Weights of a small transformer language model: no biases in attention or MLP.
MLP neurons of a small language model. Each row is named by its layer, matrix (gate and up: input weights; down: output weights) and neuron, and shows model dimensions 389-484. Each number is 128 + 24 x the weight over its row's rms, rounded and kept within 0 to 255. Numbers have three digits each. A neuron's up and down rows have the sign that makes its largest values positive.
A block is one neuron, or neurons of one layer that tend to fire together. After each block is what it responds to, as a language model described it from the Wikipedia text at the highest values.

L8.gate305:136093146120150166113167110092114114103133117122128158114136128108099104117146139178159127151098134201160143130164142146139128110123135109125156095152120083099146173173130122122148092096169103142134111129136140106096091108159150177101092124138138162124134117160135152141081131130108152142
L8.up305:077148125115143100166119137092113117098095098137160127129079158123144132159136130115116111097120136156120132152142156144147101147130107149122132113145144156129135127106123179125116124153144136149124121116117138108146126156106136149132119115098165131115114129114116110160180152132145122140
L8.down305:091116124104144163121097126073142128131136115156087156177107123133148140103110125134125159115065119140100108114117121142115156152151138123133175112150103110121154096100155119148139088124133120125128095164122092093152119133156119141153161095128110134142182132158122120113138105119123183130
L8.gate526:129147115165123121117123106111120143105108128152100121100146136178136160121159146168130112106148147158152095145110106169114123148162101119133149136169077122127086122114102107106119132120110175091132125131161096108069092153131163167101117110117133151120159106105167103137107125106143092108
L8.up526:148103126107171090145131104149130160170131145115163118134152115182056159136100145157075135126119113152128130127103128083167185152135160127136106115160120130142174168133100140142128130153162123176158132099116107124158140143123118113123127134163125125099095125153091135135078146131129138126
L8.down526:124135111134154129114135119143098155164133123130110120122107110091121153161103126143101178190161174129153153135143103154137092096119099114129115121132075150161086156119113144140113125113163137120093144142097146150125109145148125146166137122132148129121170163154147150153132096123092138131
L8.gate636:152108097184138130102164153073087110131132140121134148166100167107161150168141117180130135161126119135166128114133128136145136152121104105130153149106138129104089136108148098124144140108127114157123083125122114134141135179102138127109121100109186148174143117133129123127112119156132121125
L8.up636:110168129156109142096194151122149103098113120092138173146159145113157131074101102149142122102134138125100153129158128131123157121092116141116128124106157123148152143098155124120097106129100160149112104149139148093140136149140135085173112170160070159134124088169124131104155117112160104120
L8.down636:120101108113093146127139124133118125137117150099149190106103144067121155109144095076150122074146117096128122121150101128121117106097133163106123124145138159125143110134150118117094152097139170153142161148159160122144121107098134141128101176092095135131111120099148085122117134120113149200
L8.gate764:161142131150150137126096126119170100164124116147133123104163136148080126155127174120153104128089136113140142125137098103169143133132159153101125075115153136191129128134135094123121165134169139132098139146131093110132097130126094159126101135132136134122134069137122111146138102158146150102
L8.up764:159128121125129174121157157109157126135115071172142119072143139190167135165154104133127115129140148099086139138136160154155116099131188105097137141140157139154080104127102142134144112153136107161163154104124111168111104145101080125145089129107133166140133123113121140131129129126150137107
L8.down764:109118142105111135117133119109104117158123138154172131129120162081122110146107118126087122090151137169125205136136112117132145152136096178124156111115130164099091132161141106097104115146144123127137112122123116135124077150141154105130178135112152139096138134123136109164108117138143160167
Description: Clause-final linking prepositions

L3.gate1334:153100126132133116105168101093142086115140144118151167128139127140147101133129107163124125145104118133149157155170100110171121194150155129147119132120127168117069151101135113110107169159162165128131106127103120176148099135089117076152159088124114117118129121119106112100130138125144147151
L3.up1334:116130123137145124098114103099118177143138136144139139121097105141107120120091152172187171154104093115126108119123120114177088157135112117140120113137153129110114142116131124125095162143136104151097121124137078158126096122142123155146154116121136103126144087109111132095146143104127156108
L3.down1334:118157141122122140119137085133116160112139112113129188140123151114170133124161122107140084125123075133141179170143151119132121161099140087100150160107161171132139155144120117109103109090148134109085155136134153137098132103142130139159175109146134151135132129105163106142102097178095122195
Description: Two- and three-digit number tokens

L6.gate241:164126153133157089095142162125111140118121108163162138126117122133135136124136136122127110136148092144153115122118152122100106155096103168151131170121144111161149117124119120159135097151153149119130151134128130112125138116120170170172176117094101125153151136155071087201129108125131153147
L6.up241:134161158129065124132156143148125129156114105091155093152096138128116104144139137149103108109128110135122145171132142101133117085119137120077143133100141148123182148153170107096142148141127066094140159127134118113129152124109113124115095187143143111126114129179106147147115136131117097168
L6.down241:136133142107152150103131101118169113114108098117113130124129091099052117171108190132109115167133172107156135152109116092153099119116099140125090117116071143145162137147119109131120149120132112118115148106120141126138155120124121116088087124164151086145103104141102139136172099140173118114
L6.gate719:073120136163121115135158101080138119106109108161118091116109153108144096136104153125114079131138118102118126128098173135105123139120060133126132139175125126155161136086114132154128132102114153119125186092136129122163109133106082130140159124136124142163124111132107166131123126161106139125
L6.up719:137130144137102107120131128144137132090099114105136161131121142116091138142126137142064103091140127103134113150130140123108136168145081100131134166112113099112079115154126129093097082145147116128128118095175135116189184081138096085153131085119092119144110114144171110109121138148156133099
L6.down719:137137159113138129109145151128098131107157070118125122128131162167136142188144118160101149135140144098176135165139098146157136143131094081139129122143118113117090093139126124157086156125125117158143132145173155139164125112141135139136140097110143132131121120118160166121124116091172153128
L6.gate953:188161143091135127156134142089133114145087112137165141095121139163103145128071155123106110093142173137116133130132175132146147103122106112165111133126126172131106152146118138127091109149145119143125175113118134088139141151157096131142154131145101111147175108155138130126136130112137106099
L6.up953:098107133159140146178147096076124099120146117125126118110094098152115124155143141174076097099136123124132108146121061132098159142119115137168119130135117109116128124115084113117139141114120153155117120150115117097131153107124105143106117090109129108139097139100131066130137110139128182097
L6.down953:146117100149124108136141153149147117106081141127156152128128172114140143151166128073122121096157115121145191133117116110118145128120145127153133152147133172150154135143151131136156139107106161159098170141091098141149147148138127089125156142096115137143111111112125154151115140091117104118
L6.gate1037:106112143148143102104127162137152166153118160132111134102128127086130118115172100177128140107126123131129165149137125142181134152180135123133112117115100142138136111090146111100097142108172114128108110122080110126128149082175107138122155125137111129116111133144132142185117114157097094119
L6.up1037:171144150133122133129167156116125178111154077148147142159152136134133152128106126088205160148091140098120109107136139118171094191133133166124115134107148104109120142108150116091163122111142151139114155141147123144110133161126154167155157109140133099108106112124104117119132089076144120166
L6.down1037:137096124128117144119149137144120147112130155090164121083105129140091140113165118136141071119097135099153132169139124164132140110127136134124136082085144170124121133107181096103145106114111160122099162125123143124132116140129087150120123102116101122136111163149133177139099140144147166150
Description: Mid-acronym letters

L3.gate857:131091123101113120099079090127138143139109166121132083128134143138145100123131103075104163130137110145129136127108145109127163122131094159118156179144116105095150105150140154102124121137123153150198103159114150145130147167116160120128143153117161111133105107129129125108117119139122121133
L3.up857:157105114111061150113120098120110136107145109127138131102130119091162140113114119115104132117134138080111143122137137133085159125125094131104146171091102116122147109148148075121135136140128101116137088123103109062093111148151110152119165182138141096137128147114127134149166108135112135103
L3.down857:076156119108110119104129149116113183104137130112161127120156144101087114132149124140098124142121143110098138100101137160082104156135102171102111201122123108119130108136083110147107142102077104121120119117141119094099135137150088123121110137157093123146135096164200129093125138139142114114
Description: Position and rank words

L6.gate78:167141110098102137117113110127115121141120128085082100105152104126138148150102097149173109135135080132124115121127112132135103124123094197101132136134133083093109099149153155152112082145101146132145102130110107096141170103155130157072169136078117149158176113120120171100159157128160123151
L6.up78:110121144151135103113161144136083158132147122103091105138136118081143145113113142139086100165131128156126164082150129151117145151136109158098111102125148130102110100183105107100085138098125100076145140105123113121086117126141142129098110144124126159135087165104140088127159143119133134153
L6.down78:139144069136121105140126150159128130100145139103108115103147147118189148115130095098108132146102129154129139113154127155106117150125092142128137121143105092111100148100111139154101133087089149096166112125158086118110130162136151127146128111125148142138111136090167151076146154127117120165
L6.gate713:101081134133095163128114162128150141147132124113109103101103105095145126118167123144154136108096123151127044124126177163106112142163154114076132140124139123112143080125160105098139102105137148156105137147090153093155095104146133156121120160122107125139166094132100182119145146105130138111
L6.up713:148119127102141114136121144121126109134145126130146108164141160102150107170160112125118110132121155134152109149151153144181096178105128110104124117133126126153165081115102103105162125154134187103129099111127100149137084144113141097141106103108140123207141141137149151136169097140128133125
L6.down713:133125112091093111090116124099093106146126084133110152123129143148127122153141133146145119099101087134088121143098130122132164124120111123117133112158112171094169134136153149137105152099115163100119125094140112102163105150173097149084129095142172126137127116151137164124099149108161112148
L6.gate1010:160126125155072129174122108117162109128085156105124129147151165116159141115124145125162119119126090145142145146160115103091090157123156141102106108109097125134177185154131098105104125147116153178163111095116160150143149100119168143138134138100122127108126170124138127102163187106106075148
L6.up1010:127121126137124093101111128138154109143094152128159123139119143113101163119137131124168127095154128131163106134106119085092164135120079129136127123126126097125174143110116140116130128153136135138137098134099154097162078207131134142123168118143126147139134155105110121113142184106155121155
L6.down1010:124124085083105154111137135158085115109131104154058139117153126120153139091141130161137127092133122150137108115089132112100115132142126135134114137122155157165160089114102160131119127132129141098133133154144100116124084137114084132167127134178161105130136148091119166138108110145141105121
L6.gate1202:125136085133090099155124151144109164144116140116135086135114139119093107138126141167089079096127125091131118123123119136160131163159159117124123115092082142118145123103111090131124131131135155116156134121078143164160151096124127168162118146136139173171156120106156143096101123167147102157
L6.up1202:127149150094138105110169130147103128158108160131160117164169196189105127108168146156108148095143114134102143124119068125122110157178082121105149161101099098096071091095123103149134133137109096129139096146142128143122171129139156131107127139123138130118097115129086153125083125102092152130
L6.down1202:102111141160128103110143120107132120136123130155115186109164161127133136169144119141133203166148123149147129112093134113133092151140106178131149192178125141175138150126123135131126092129078067096115131127106056098146115130121172117092127130144079115140128142142122136109070121141120167137
Description: Position and sequence modifiers

L8.gate465:143106126099096095123125105151124140140147106103141108106128105154110164126140111105179117151082125106089093099177137170159138095143133143124155078126109132148163135123144113128139126110121113150149118123114128132136166151151117169107138082138123148131124125113098124105149132097124149127
L8.up465:098121130085129108132128140127103108130081148138121107133157119143174087168168130133121121097137092093123145135156142143155120153112101151129148089153156113180142140158108117135105126103109154149156087110146124085133130167126106152137146110078120153153068102120098140111149134094143128155
L8.down465:152137063103161114086120129122138106137108126155186125090135140101155111143138100124128148117082125100092123103137165163137175130151073130128163090116098126151117106176118146156102147136137157156138082124136148090152107161122114138156117104129113101127117122083142097088123153114121127114
L8.gate531:041100141132145114149110134147160117137107138127134093107138148166157117114115134127123121069103102145097152152141122159089133123158078121121109117161127134153096112113124157110122121136173162130126110149101111146085146110136132132103116106130133125172118151153156120166126158119165095151
L8.up531:128084115164129149146145089150141156115127128148112098136161166068138143148159117111124108150127166149111145152138146130127118121137062146160144134116128102103139149113161133121144145156192146162134049118135126138099097149115111095095111118101117135085093110161191088087174140173087115130
L8.down531:138107145155129145110139137113125204122118160111136117149153111187145143127154142137076088150099113128106080173153119111113113188142127137127103116143163126173129098127115128119142151102160109125092133159123153098181103124150141126154185130089140138090122115143132085134142128137161096123
L8.gate645:078144137175137131092121130187128127148154100075135143096089131164141125097120111145090118124080106114126124135105130101164062126129131171143163190131118111136150144158065117124084109163154113111127102111121170113139128108113116147098182140117161198150117125093099136108105144151082111138
L8.up645:099129146142115153135136090178133151138167149109138104146128111122149098128104110138081153076147114173131105094091123111118133135177139114114123117128126115141118167115114102166156080123111151108109125106111142138140132120121127128139133115152109164134138136153093108116114158132093101169
L8.down645:112124167132145130062120132181130143112130139146132078113084137077114120119162091115099150118138115098112087094133071125131142138101135082103146159110171132123162161140109058156143113121129130149126117112118116111089090078151109128189132122090140163132142087136122144120104193123107120141
L8.gate686:083175138106139124095124182157155160122098120152118067153115170092123143102159114107161165096132150095150115188096090145160131140160132132121085151120171130127175127157105088133130125102113145117120108116133164143129126139148126141107148125140087127201156107128131173134118149136100138128
L8.up686:131120096120105123152146104071125146165127113114132142111113132134141103159115146116186127106140107157097110124146119138094097148125178132121165123128146130138111137108144145131110124115124140147134145117179118077146111165161157131170102129168173147145116132089091119121137166174154076152
L8.down686:118129112133118085116138091101139113134146117141159137108121137105120151114135099090184109086106143113094169163146103146147123123101133108149139151114162135148140151123151143118143117093113118127106154153139110124130150147134130088115193146147138126173148128144168131105121106145134130106
Description: Sequence-position adjectives

L8.gate122:149122143149126111139147146166134141102119109081123107095133104125137150142087100150103106121115121134117129155187099100116090119091126168129106135147147120118119111115134147136087134130160158172103112154118136128121105121141131095108165161168102103143132143149112103143111169140115129136
L8.up122:129123142149089121129126114128184146109141081150107115103078125103163085138112151187138082118128117156123164131109166112139126154130120137144106160105060121064133122133143117133083141181134109158145144126152190113131178148135105105163181117135130134151120123106157096141124132146131099164
L8.down122:122112147125123153088082128121163125098111123138215140130074109097120142155130142120113129168105126119121160179169095147075134180168184115137131125122165095111133131119139134124111165086133093122127128136124137119127142133127089136131178140157134127152114120146137146140121174112103097134
L8.gate623:128155069122142143137096142103117135113161114088095123153118098120134127064091132116134110115139116149133105113186132140120148144108093143117119149112146133109089157162139129130132144092085098142123172162174114145107114127118130131118119086153139166177116141099131102140131109158147152131
L8.up623:120134137122138144119139145141122182097137113155077102101120101154124144082122125126120062096096143154098121156190112146111153117115118116131139137128133153172119122139143103140133128139118168118099121113153126137151134123164117155127166089133118153164152118109137104161105118146121135146
L8.down623:135131119141142101141135117093101108112103163133041139162093123124098079090078110117122089159138129089149172104132090108143140141122112164104122155125108104133132164112086162079163130125133117130141149132142116135153129155155140128142158160173115116142139144148105103111104102090163186107
L8.gate638:124091186119102069104196142102114187116155107151075131168108171125120116130144145141127110111084170097121173113147147097143116129088158131111146140150130102156130118145133141123095129138137128113074135166116152102108141100127139104125125144146083113092118083116110156156116131136130156157
L8.up638:116102134112133129145101144127106112120118131143088115165116136132129153117106126137140139133146102156139153170136154108154132113096059148135090144152145113136061141133115119166118113148146096139095087109145107176125141151151119150125144096128119152091145131129138115111087133152106155119
L8.down638:107137112160133152119064123123141078162068169154191110102116082117118108125122150145140101149135099174127084130098119161110144143143134133133121167087112175124142136098119164108114122101110138142202129074142113163161131115113105162144109149113122164153129146125129135131119168108156074083
L8.gate1221:123113142177168121058171131132120141141142101160116122079126155119131136078137106103117144096107141097159162130117152115170125111091122159172115130143100154132119144137089114127151117093160134161118118113106116154115155128097187138154161087117124119153125110105112154156129153155153158141
L8.up1221:176088192149129140146110158153112142109095146153118125126097145138104124102101138141115094106065112096119153101125169104148099126124133126118117179155091170106115106101120153110129150133118161103140150135097117154097154123156130120098127117120135088165157131122113134142125163152128123125
L8.down1221:165128175094124140159052137139128105103128158136126082157134089125146132136114168136124106170132095125119132131108148159142134124167143122119106132127141183132123117090123158132138126126120144145141160159130101119122079084120109113139096161135181153124136111127136096098104152121105121093
Description: Proper-name continuation pieces

L6.gate319:120128164154112134158115098120134153154143141117058137108154148140142094101124082132129159153167061105127103155084112068143101106147150162159114092111169100101112127163121139136120116116135066130164117092131119109110155120155133146119140112169126136119158133153075132158101128099134118090
L6.up319:099093134134119110188134117142112128162125124139105165129099156083112121130120127116166101118158114121099131154130145172110084127127174156164115097108103132057127139146112151114099125130119104154093127098132157110138151124146139099092199100143144146087092143153109151131108138118118110114
L6.down319:118119134149121154076112119165116115125126127151152100165158134137134093140135144156132080122046114090134097132146095130120102113146122139097115109107081112138151130151102125125114138128160103139120164148097139112147107130092126141133186135107179095102132134108130131139122144135127089141
L6.gate330:085158157170167099145120123126162119109095137124177123180128125128118172139145143103100135156153182119100149130134131159192095127145114147137103121143125102135129157104139132084137062155149123134154139137153136108113089132169106127132147162133152177090127094120101131132112153135094119119
L6.up330:136144102133129131129127120122111135113120130128142144130138104069122146115158137138158138081148110119115130140103135127149097102105136142160162130149119130139082157102128178091146150112105126115102108152149151125112103152174109061125181144095074139137075136139159146103139129160122086110
L6.down330:114147168078119117119191153160128140083126170088140116161134139130142167125118123153102120122124183180167098164150129106115141160150162101095096139168109163119107200148140106117120096104154133116092144141070150139115116099170132116116147108112141100136149173095162127118104118153096161139
L6.gate385:164115093147143183188085138130136138120152158116117095125115148154110153141134101111069130139143153136159158102131153107108110122125109155108139102122109132101131121090106129134128119112153121128127089119100105159127136150143105106123143140146137161126152168104099122146119167147137132131
L6.up385:140150049140101156120142158131105129155109115142142110136118122116124148139162110120118124116121135134153103125172123075109087139123071170100126157135096133114152100143099163112174101135116107160106097159119119120137089140177103105113136182164177136152118158124137140142121154145135147131
L6.down385:111117119125110116121121158104137123068119144140104135150150126147169145122111120115107128129168110155127128119118066147144087175127117116122152086085114107145112135119148136156167129122122088140133132123116113133121067129143127109133160132146127070116123177097131129118117111104113085153
L6.gate426:121151101098092137128131144150131136183107133151110117096135127137106053086092155123103150116144114102142092146118162109115120135114106145169116112094095106092129128147114159135090150140071090135159115163129105201115120127113148079111134132092119168139102138175147134147089133139089167100
L6.up426:131146124104099167113139107167137137122149095140122137118165108181131135105121119141096081137116103127111101149131096088133129176088155097116140105091111155088145128149124113166114164114119178133165078119131124163078155135152164135093147122122141110149120161147103159129123177147099146102
L6.down426:130160115137100142133153129141108104175135101149039092108159134151133109107098100135089134152162132138128083173118134125158121137128145132127139120121116156128128104117101122158089111159104120144191154166105118174134125141123121086080121138120145177122117203110087107127105119143102104121
Description: Prepositions after verb clauses

L6.gate365:148127132117126099113083141133119068116119104064140092107158139088134116140157126125144118161128123138136147125175101113133165134134134124138097157115104084116127099116089110111131124117139154175138115174156121117144158119115074160080116141108073103144177100140119161113116155130155150120
L6.up365:136111158153157129164090128129156092096126152105130102087120155125089123121130126148127160142170126146177112116125119130136130114110166146092096096140140120141165107132099133121163085134151083126124097158140106126178120144110083139095109158132113140163107115143089146152144141132135106132
L6.down365:172092120156127118127120160049098103104112096114129124127132063107097104156167117146143113140089125105127127132111073085114157082126143113167118160105140114095195117105132148092146123102180141160152149175173137122106101096106079135127146095134128139150159113124114108140094153094143139121
L6.gate654:132109129104127159091115126146158118131094098142129137143144120138111110142098114082136140086122120117113164128105089077121086121142135145142151129116110160118124103101143093147128102108090133146149114137151128120115092107116133124109136143090097156132089151179114101102165142132110104129
L6.up654:140143137102113148092118117114122118120102161135138116137155125143122137097132141092104112121139099099094158159121111118165102110140098159154129093102097117130127149138144147133138120117135131108148125193122160137098108116158141144156132115171153144136132122134125106124100110122134126132
L6.down654:112129105124103136121129160095111080126127170113050145083139140119103125131112096095114086145170118123083161124133123135151089138125129142089183097154127084119134092150117179159155134121139159128139130163100140117123108152143092127116134150143161126135129119126121154161124066147115179114
L6.gate754:119129123135121185168100127142163149135114144169118116127119125113072096112106148142111162115130129106136107134088133125138079133156124143127123132093140155089116140153154064142143100111132111160095199118157104149155154115113151132115121098092138158143153118167114154156144104125090133099
L6.up754:140134077126128126132113152143110133117120125126075149131141138097103154132117105089112125116087113095083135160124124104144063157138164116103129132131102160116148125122157126114141118093139160173133143120126148085100133132131151111142123120127147083172147116149146180132131123100132168136
L6.down754:137128108139137111115155113114098144101111169147073141182163111135119128150124126106124163105116140092113113164121149128141058155117137141159129129120145152085169120142140115124132095125152118128076152105127137123102137146143159118093128113150157113154100127167090102123099081127130150154
L6.gate1337:131141146159109083165171169151131118130129093149107138112069129134130076133130104172140117137111125136098180108096118146127136162153148119151135151147121145117123116087104184101156124111112072153121138184121158144102111130174153151088095106121109140140129120152148091113118151094085117112
L6.up1337:121169125135117111151088144127116119141128131126106146139144139153129124074125113168178135138107098127132139130104075111143133098129165098110093105122113110127132147131132147109133111124169133124116163150124119126120108170149134146106119119104174131067155127123146148159120100125117080073
L6.down1337:090148108099118144098102182127128152148140137139168156139143136094117171133118139081134147118151125131144136181169125132131087153081138107131118090151116176148169107151148111122066120119138147125166102168087121134147148125077119121122161123133105122129122137135080101133124074140161175127
Description: Limiting and contrasting qualifiers

L8.gate109:150159139134125132138109122160097099139171142142129123105153104165124158132124120129135149144111103111098103113126110100133087141148107121101133100133132119115115142112147113107155106080156149147138101146114125140106111102118159154129154157096139099126196159143128150169126095116127089106
L8.up109:135114097116128115159109107188144096126145135114115149095129073129109099120150079121138123153119136130135128150150125137120132142130143162147089140127149140080118134145128141076170124104103117147174142130145117130167131140104167112151155149114095125101137138167140084147115122138132115135
L8.down109:116128120124176113107148145136123155109148128131102114141146145145145155134150124118099137100122132127097108148156131141128099129158137125128143132147125134160155099169114122139087119138081166123141112096106133115137168151121139123129106148135142154142093110110119119139134129116096208162
L8.gate715:105144142142120132108144116119094139110116107108145109121133093160147153104073127078109118184116191168141092145144120122131109101135147101122121162120149118161148140155122126083105042149132128134119146123117138130122156131150135129137159125126192185118159113148147094120144143118147118130
L8.up715:111144077161141120081156126093124132095171112117127107112055129114152116133085132160112117132068123166116130129088113137110111110118138180107089116161138138170128121140111126063097153162099135106116170132145131105183093142122139144180135127143082135103152139131167099120124127077127150142
L8.down715:123142110159135137134186143141078147085131148131129114096112113077129133140062143116087121129098150115128135148102103157089127137139130128094110112190114166074132157149108093108099127125148152125092093150137168079158109169198146137141144139102162082139139124168136128105135107090118155131
L8.gate1033:083154125145144113091123149116098127132127110154114160143143113148147141125119136116137120149101188123128139116140113122114102140120123124180135122117145157067136188092088085163101081156145155107120122121089149132126124159141129116131126117136147129146146134097107108151155147129105102094
L8.up1033:164136136129105134159114140110101113140130133103176114151152144145165120133141159076131190139140110162112082141142106086084149119166135132163145136107126175174154128150098141151143139089106100123171178155146119159179115092095111129154117130123104138131092133118128101137171114137161161106
L8.down1033:153144151111123129126130113126112112111127135102131109135107167128146117109140100135115107131122132147134062143133123156104144141105118137131120147135158131174134113116145120150111081125145159095112154131175170158099049074118111086117155139111119182162094109109079110139157059129120116068
L8.gate1102:071135118112116167131162116178136137171137145094125151113130165135130093112121088149142158079129123096074128074112106154124117186158136145119124123110121171134125104103112147082108134145147142112097106101145136138121098123114115154092151153107159094194121110120118105109130120112083194153
L8.up1102:145105120115113134128133137099140136118115094140139119115136141131123101105121183083111092126103148136161125127112078119110146128109106158131122159102154099110116091104154130113116109167087133149159132128133142143095142117134141119115176093136147143110141100101128166142149156115147121081
L8.down1102:113101118186134159110131096110111116140119112160127103147132157108131128153093119143120096139112127146138158195129123114105142126088114170138140148128190130123157141093124111144150077135137139122119106111102114121111124103108157125119104137136177090121094128085118123116160141099148140118
Description: Year digits in lists

L3.gate380:113144155111118154143134085117115144103156119124135128114134123126177131100129126135112111125120173163092135128151118147101143118127154134118146151097135149117128127172094084137170132115101093146105121149131126145155145106107098073122118150184157135143140129102092130162096065136135128109
L3.up380:157171145138081131139133130082096116123117146132128146144125096143114090113120095133106156107108117170082158114157127135031122146100137116134140163100122150127187132103111083106109116106129109105102121126137137131091134118113110103141124136118100157189140091110151101151095088112149144161
L3.down380:152130114153102111128121131115099127117123116150148124159085122137140118141102111142153123088116134169116113136161098143060102175092158140116100155099151133146121158134132105111142113113122136096120131118139135120094112143124118105120094113119130138139099150092118090145119054092147142126
Description: Year digits after leading 1

L3.gate1275:094123119090137161110171178120125053097143119091142118107126146120170118136158145136118121138152149163123119132172122124161125129097112158116123114143162146143136131135095172121120117129112147113123178171102119095131094133145129128151095124132162150125159165098133137134158073176114134146
L3.up1275:114137116097131160124167153107147077102152128085146122122120144098157116123159120140110120148143153143136111102173113129156145114111118163102108129139152122133130136120105165156129118136101110102136166184092113097115102105109124116143121117129152153117136153117123136145164075189106132141
L3.down1275:126138140105125168112163135113159120130149149111156140098137149111131116154163159107084127113129110143122118110134077144142162141143149132080075142119154132171126112158103145092153143111121109142151124143119113081121111127140112122133126132134158185134147158121128134124139098157133147141
Description: Date-opening prepositions